From a checkpoint of a small transformer trained on Wikipedia: MLP 768 tanh GELU, tied embeddings.
MLP neurons of a small language model. Each row is named by its layer, matrix (up: input weights) and neuron, and shows model dimensions 128-255. Each number is 128 + 24 x the weight over its row's rms, rounded and kept within 0 to 255. Numbers have three digits each.
Before each neuron's rows, "fires after" lists the tokens most often just before its 100 highest values on Wikipedia text that the model never trained on.

fires after: " |", " ", " L"
L6.up262:078144122137145127096139134117168129119133104082132117103118149119131115139124105152097116134172137186154116107137144126121059109209116125130127113136109140119158154116120105083147119101195114176106175145146133106128115148164128134136100127132114118105152130151114091139179146112075165073133129147114101097123136130117134112079133151119101124136151138130172155166148130154088145124124

fires after: "1", "2", "4", "6", "0", "7"
L4.up409:128145156106138123173093119131127131149143111142087136093157125115078098148139113113055134189102146124160128145144114101164118142129133145109121105153171102146123120119151158129105122156101078087150119129128104141121158123147117133112098149130056152113117143111114113146158077123108150122121112119184172147166125158125158119179135144140103105119126168105139111139143137153126119104133

fires after: "1", "2", "4", ";"
L4.up246:120098084108168139146144103090134133146113130130101158108106129132095116147117123127107113151129150137166135168152092128120113116141172149134127091144157143144113156113128132137142137161109124134094135127071136156153073156138105119159123166107062177135120126134100124106102111172114101163088146129138172144143133140158164114124115123078104152119144093125128092141149089119126130103135

fires after: "0", "9", " /", "-"
L13.up293:121147108134076116124132176122108122129085117086124129135144109158087151141125104082137105134098108110110116153156094122154122095135147182072119135088168079113143132165123105117113137106140105123120141121102168168120148101104169141091115132112131139129139124116158145139124137108127157081101158166196124152119128146087121144147109152110130137127142083145148140090127140161098134118138

fires after: " "
L15.up620:117129136167151107153088150129146074155139119110133116123123129133115143109129087098168131139122105156102153186144148122122137120121108136153136080152127107130148130134095113149127148138128161126124068153111107179171098119146120130146128124161151126152120107140136136069120121149118120096103097074138166076114095105087128115100112116117122140150157187125145108144104167099094128169132

fires after: "\n", " for", " "
L10.up490:141111128113097128130097164144163155157124113083138116139118139119165120141151106137104151180181112109097144156121115110147094172084154139154110069110086160171111144094094140104120115112115126119118105148108144126170119099128134162121075127162099159147079120147131084106121130088156167100139179138128130121120135099117098094128129133116111136152091143081145139143090134092132139162112

fires after: " ", "1", "2", "3", "4", " |"
L6.up501:142117160087141130154107102104086084088092149134115107109134128135154098084104077138126132132156112143151164097139132131129137129088174104136085116099118139146123182125075094105129114125113115147126143129134121144133133110114134163096137141123124151097124123154173129172134097166105065117108155117131104122097104121191180148086177085132133076090161098131187114121147141112109135142120

fires after: ",", "0", " ", "2", "3", "6"
L19.up313:099131137120116091125164162156140103120127106124121147136137137118125135132100101104146129140132101105115173120145143158125126095122084139152163109106142158138106133179106077110130120108161113127141120114128117146125119125146166141151147109120149071148133149124118211148152069141152125129173130145122163132143086131162096145142129131122106140111134129137139121112100153127079091098159

fires after: "2"
L14.up510:121108104176128140122147150188126164125118127114154124110149187103116137120075191103122156114141131103137182123078155113094104137104155123144123138140139107159158129140143124146127138142127135162119106102124097077145156167143104146101143109144094124154092116126141152138087063114128135096136151141152129133116097121153143120170087136133120126094106124105128150097138145126127124135130

fires after: " is", " Apps", "s", "Mi", " mi", " Pi"
L7.up253:113131150112152144137108129151144153115178107162147129147106147107078131135128098139142165153126088121129122144140186110152105132149130142134110122155105151149108129092121085175123126147165108154115102121100129124111182169108111156099115100127137149114165089167088126099101124179139142101113115132118129093128140125142122155162132181114113149111164147101123106090173132124132177092091

fires after: "9", "8", "7", "1", "0"
L6.up309:136174166119144153139100159125120132101150144138130106094160158130147104097106137120127109142103076126169087164129145136114114081113123155101122178118150159131129117106122120099134115150117073101094094122120156135172123154118134131094130115064119145132140133120135169133126155139164124100129145109151149082085139127129131105142123141078148088118153143075145108098096087102123178156145

fires after: ".", "8", "3", "0", "5", "9"
L4.up590:067131118129117110091119143127128135149133156103104122100145156157119124147113107133138164114114149124100149106164192118071136093140143136128120140094119179145154118161129120150159119135142160130149128117098109124152108119125117123145124142135141132119171121138143131167148126138121161135106122107106150198112106117129109193156201138131144122141111113122103070087156139117146164163140

fires after: "\n", "3", "5", "6", "0", "7"
L16.up525:120127156119166100095145150140199105129086130139115124150122161136116143119122154126132129146115128148114167130107061137162107101110089148171107122117142151139141123146139146133110128117161085123125144154125139101071164113106151142106142154050126131163144105130123153133110163144103130162152162140147117135131119092109155101100127108144130101126111089092129131144175106121083141154136

fires after: " is", ")", " was"
L7.up93:133104128123125145133111091169112115128101148114136101116141126117113087133139133134107161168128119159143136118135180134149126140168113145115134121131122121191121121096118148111095144107161136155140134151115102144141138153097085152110164110148118121119173148167114106088124155118123137111144128128140119107120167132140132128145144110102119136141143135126144124136198090127100146171134

fires after: "\n", "0", " "
L7.up133:112150063107149099155161145134096144142111147130108106103111141108136128135138131108138134128158134131143116130130173132132115077145113152153137127137086114100170119162121132167096095129126111125120150097128133154178117119118124126126120100108104141154136132123168115082112143128174165080092155175127118161190118098111143117136179107134135132144148139149097141100143132154142125132140

fires after: " ", " League", "1", "7"
L4.up255:122128105122126110119083133141118114135092176116117170105105079105131113091145140120110098157126190124144127123139137136104105105096111169149129100133140134147142124096141114105134123130150112141101100106127122151124140091122141156097109122118083169119139114161171112112104169146131116157113178136184131157138114149173153152115121097177115097121130159123109134152146146142092129105120

fires after: " University", "0", " m", " GA", " ", "2"
L6.up568:123134096144150161135143111128130129138133137113141104119120130148111122144185154125117142143110174084109118138169104173115123110117162148154144126157195161108108160107121100126091114114080152158154166141104116136139165157122163136144116101132134133119131133147134111124115148124124081110116130139113141132123111056132144132182167159107092188094135135146152139113155110171146128140116

fires after: " ", " No", " a"
L11.up401:096135087120129156147128175127134154141071105071139127114109129147121120146157110105108151130151146087109087139108105131082124152102130133155084110152144111128158133129082102137115097104164128144109095106161103110149155092121124120141148109173132092157096124133186116102077149121119143094087125124139143109138118091121114107132139128095142128112124155120105113105121138120117094148132

fires after: " ", "0", " |", "1", "2"
L6.up315:102153086107154097159122139137132093157073137144124126129127126133123127126139131137117108118116126103108151122136126121090098117125139162138143146126162153089150130135159127103102113120113167134122123143108124136078111121116134101131125138159138130112088126138108153087141131195130144161145185111158113110112124128139166136170193094107077128107115123142117142125165138157121133151140

fires after: "1", "3", "2", "5", "0", "4"
L10.up137:117118135107117118120118144108121130109136138112097155121119156136091130150118081104099086119165136141124132154136105131147171147112132110171103143153125132169147151134111101123108126166165123114119139105110112133155089100101127122152096101138112130098129111117152100093162153147162117139081120068112103130122157173166137175155146087092119138152122098120132158162113137114102174134128

fires after: "\n", "2", " of", " the", " in"
L15.up281:144143129115123134149144118202102131123088120133128118104112140138122134144104182115155111086133154134159109126115135132141111156097172152113096122115107120099115120144149101143109128121132115142096143137131102129124151126116134124091096109164136148110077125144155147172092135164101116120143155114104128149070099153160115117134116084121119098101146087132107158141138140097134156146128

fires after: "1", "0", "2", "–", "3", "."
L15.up645:152108156130172126141116162142121091123162128154104133116150101109126176144089140112107125076132150145136124136078108163147114131155149118112138135102098160131148133092110157159162099132123172118126133108159129129101160117127091118127128139130103150130134125117102121143129070105149124143104174108162154098130105124121089085156114101139135117151111135122093128133185129147127175107091

fires after: "2", ","
L15.up310:139121158148103127125169122158097119127110068105123091154110168119087098118101151141132152110110093138123172099125133093152089168137139177127126111129095115121161095180168124138117119131118123132114067143146120117087162141112122141087117111134136132099062120143123062157102115138103155134122104160156161098126132132154156147164133165083105086134201110138104104118091176130152147125151

fires after: "1", "0", "2", "6", "8", "3"
L4.up453:163075147120167137152109155171186114129119126122145123146152094104118141128159113133137087094094135141157144138143121104129132158123147102129144126122127140172171130105140087169117134144137171157158111092121128108120110133118151135126086122137090131125138150112111149114116151120151161122119140140122136151135085121097157140094136137155115149145094130111140089144162119124148185113109

fires after: " |", ",", ")", "8", ";", "1"
L7.up644:111160111136149132110089133094124116140150141097149126074173145117138186141108127119109188146091142108127140105177118143151140132178134123149142077147151164158145087131122097093111137158136161158084121122105096159150118132119076109118128097110145135096128134126166154133171114137124123121115129148100133115112089089151148087120148114160119098128117140122152105146138143095131105123134

fires after: " |", " ", ";", ":", "5", "1"
L19.up145:124177113113148135113109095129158123152153191108161132142152156090133105138089161111108104157119136152159107124127115158150114124144124145120127140160087163131151129129112117080139095124103143144134165171118106128104176132128114128117111087118098089115149081124126134106135137091111150131150136116095163090107093090123139104110165133150111150132124121187166082142130148105107099136114

fires after: "8", "9", "1", "7", "3", "0"
L4.up475:150079151146136122132103148138124140130124117149151118129125148107106125152129135146130112174091105184122123192147145140104099052149135126090150191108135113129165164097155113090152112161130109145116106125115145098116116110107130111129174080097085169144105128105154107165111132133126109153117184155128086142100117123124119109171120122102153123142142126085134095141143135109131169123120

fires after: " (", "1", "8", "3"
L7.up391:092128153099097108174140120145096146124136116140158169113140113164097114170091136108126148118142119118143091151155149135126114116143135168157120152117094099137155146138119116120132079149147114136121125167140107158143159154179131123141137108137125178107162117067124139104145138068125136110143123119089091107123130131095125115108126139144111150147189118092109129075128162089152096092147

fires after: "0", "9", "1", " "
L16.up554:132112089115077131102130140102108121137121147155123111060108130124108133101138140075101117101138105146155168147142105170139142156182149131102137102108163128116151134137111091125132112125153153158134152145118186142134138147136133141124141134118131135071141143070117155130121117110114114119139134129180115132091158124111105126162109129132120120099120101106155170089140126123119135129157

fires after: " ", ",", " University", " October", " November", "."
L6.up747:106108128155089141131112157139090095117161109185159105112165116176112142104128120083090164117118130119146131102165144185121142098123138155131156143153110120125143096142130105132080139141078157108085099147111085127111104091080149187138145094143126128160123136124125111153162090140128088146166129076110141155150104152107165160122149134128126120112135124129121109149130137110179095129143

fires after: "2", "1", "3", " ", "4"
L12.up519:144100128126099147127101127148103111128088136159161110118132154147118084152082140126125107159088121111115158104096112150128125128124141127115138123135101143160118143126115155180112111110174115103187146158107138143155154140112150135121129077151118124173120100153140126134147099108098121106104143132137124084130068145140153159173085122128127133133119121155139158108115153097159134127125

fires after: "s", " ex", ":", " Ex"
L7.up78:123139120142089130131101118162113125157134129188137186144114192135121151130116105127121130120170101120136107156105106109122125139173136125140123135115173103098144106121095082144109137085175163116089170126129121116110148152137132172133124109106091134128129115101119091107124163135093089199125174139120112153116131123169143113120143139168153105126141103078130122085151152141128124148096

fires after: "3", "2", "4", " –", "1", "7"
L7.up594:095105149120173108107130143127128132067113122134104130160128103132105126143155168068136092136107184105109113137140123108119119096140135150170136107154166100158118124145128141132134134142134104153118123141153125137131155177104159147089102128118112142155174138150165139124111129115132107134152113108107131109165143111096163087148116117125130116129071102106088149086141121120097124120119

fires after: "\n", "'", " |", " An", "As", "International"
L6.up543:119129182107129186134143107104095117149114142121154108130120112098120140101103117094110088127106156129125160093141120140137135159108138166077122137140107123140164154140095113132099132148087134160123143134127112099135122080091113175127135141119111136094140125134107139163117193141107134154112148100107131155152146123145100130155157105131154111122090106181157093146122148154101143124090

fires after: "s", " ", " |", ":"
L12.up310:140149116106099116051173119132123114156156104159148089124163168148140102127109115138107083147150126157169133141128140096121112159142115096137100080130164139132107136132088124192094153125092147145104131118107099098126134159126115167141142124126161119122144147135142127126106157148135098130103132142130139159107148096122117119127152107096124171122119110098059119126119110130131108133107

fires after: " ", " ("
L16.up516:128098113126139127131186113122100101155154128100140109083099141100091121132096120134106148172169102125192108128134133125123126154127155151114082088164149144148120129150148140100097169107156131077118120074159101128173082111104105141148157129108121140118130116104151153133125119128133105166136159153158156135117130142126126113118131134138109112134102164110110153063094105110101145157143

fires after: ":", "3", "2", "8"
L6.up305:087091155118134060140110114112140141141112158123127157053111123109093129129072138105133149127150148151124131129163184120148117116153104138146178142124130127126154127107143129157137131147128137104150122111138131129131144115176133147122139135155136140130147067115127155097139122160131137085161133136098142120119132133161124156123092099148147122095137108147113078057132156097124139129166

fires after: " ", " |", ";"
L12.up446:147101083150131136094152122170122115143116139113132073110122126155057102130105132115138130158172140135116121120139190170130111142106155171109140131158134130120135121073170148123096137096108126151063081135133106159154121156079102162172126149129136112161137137107154132135124143124098091139050122107122179158159110144099149096157164116131073174136156129102115119145126115150140149131128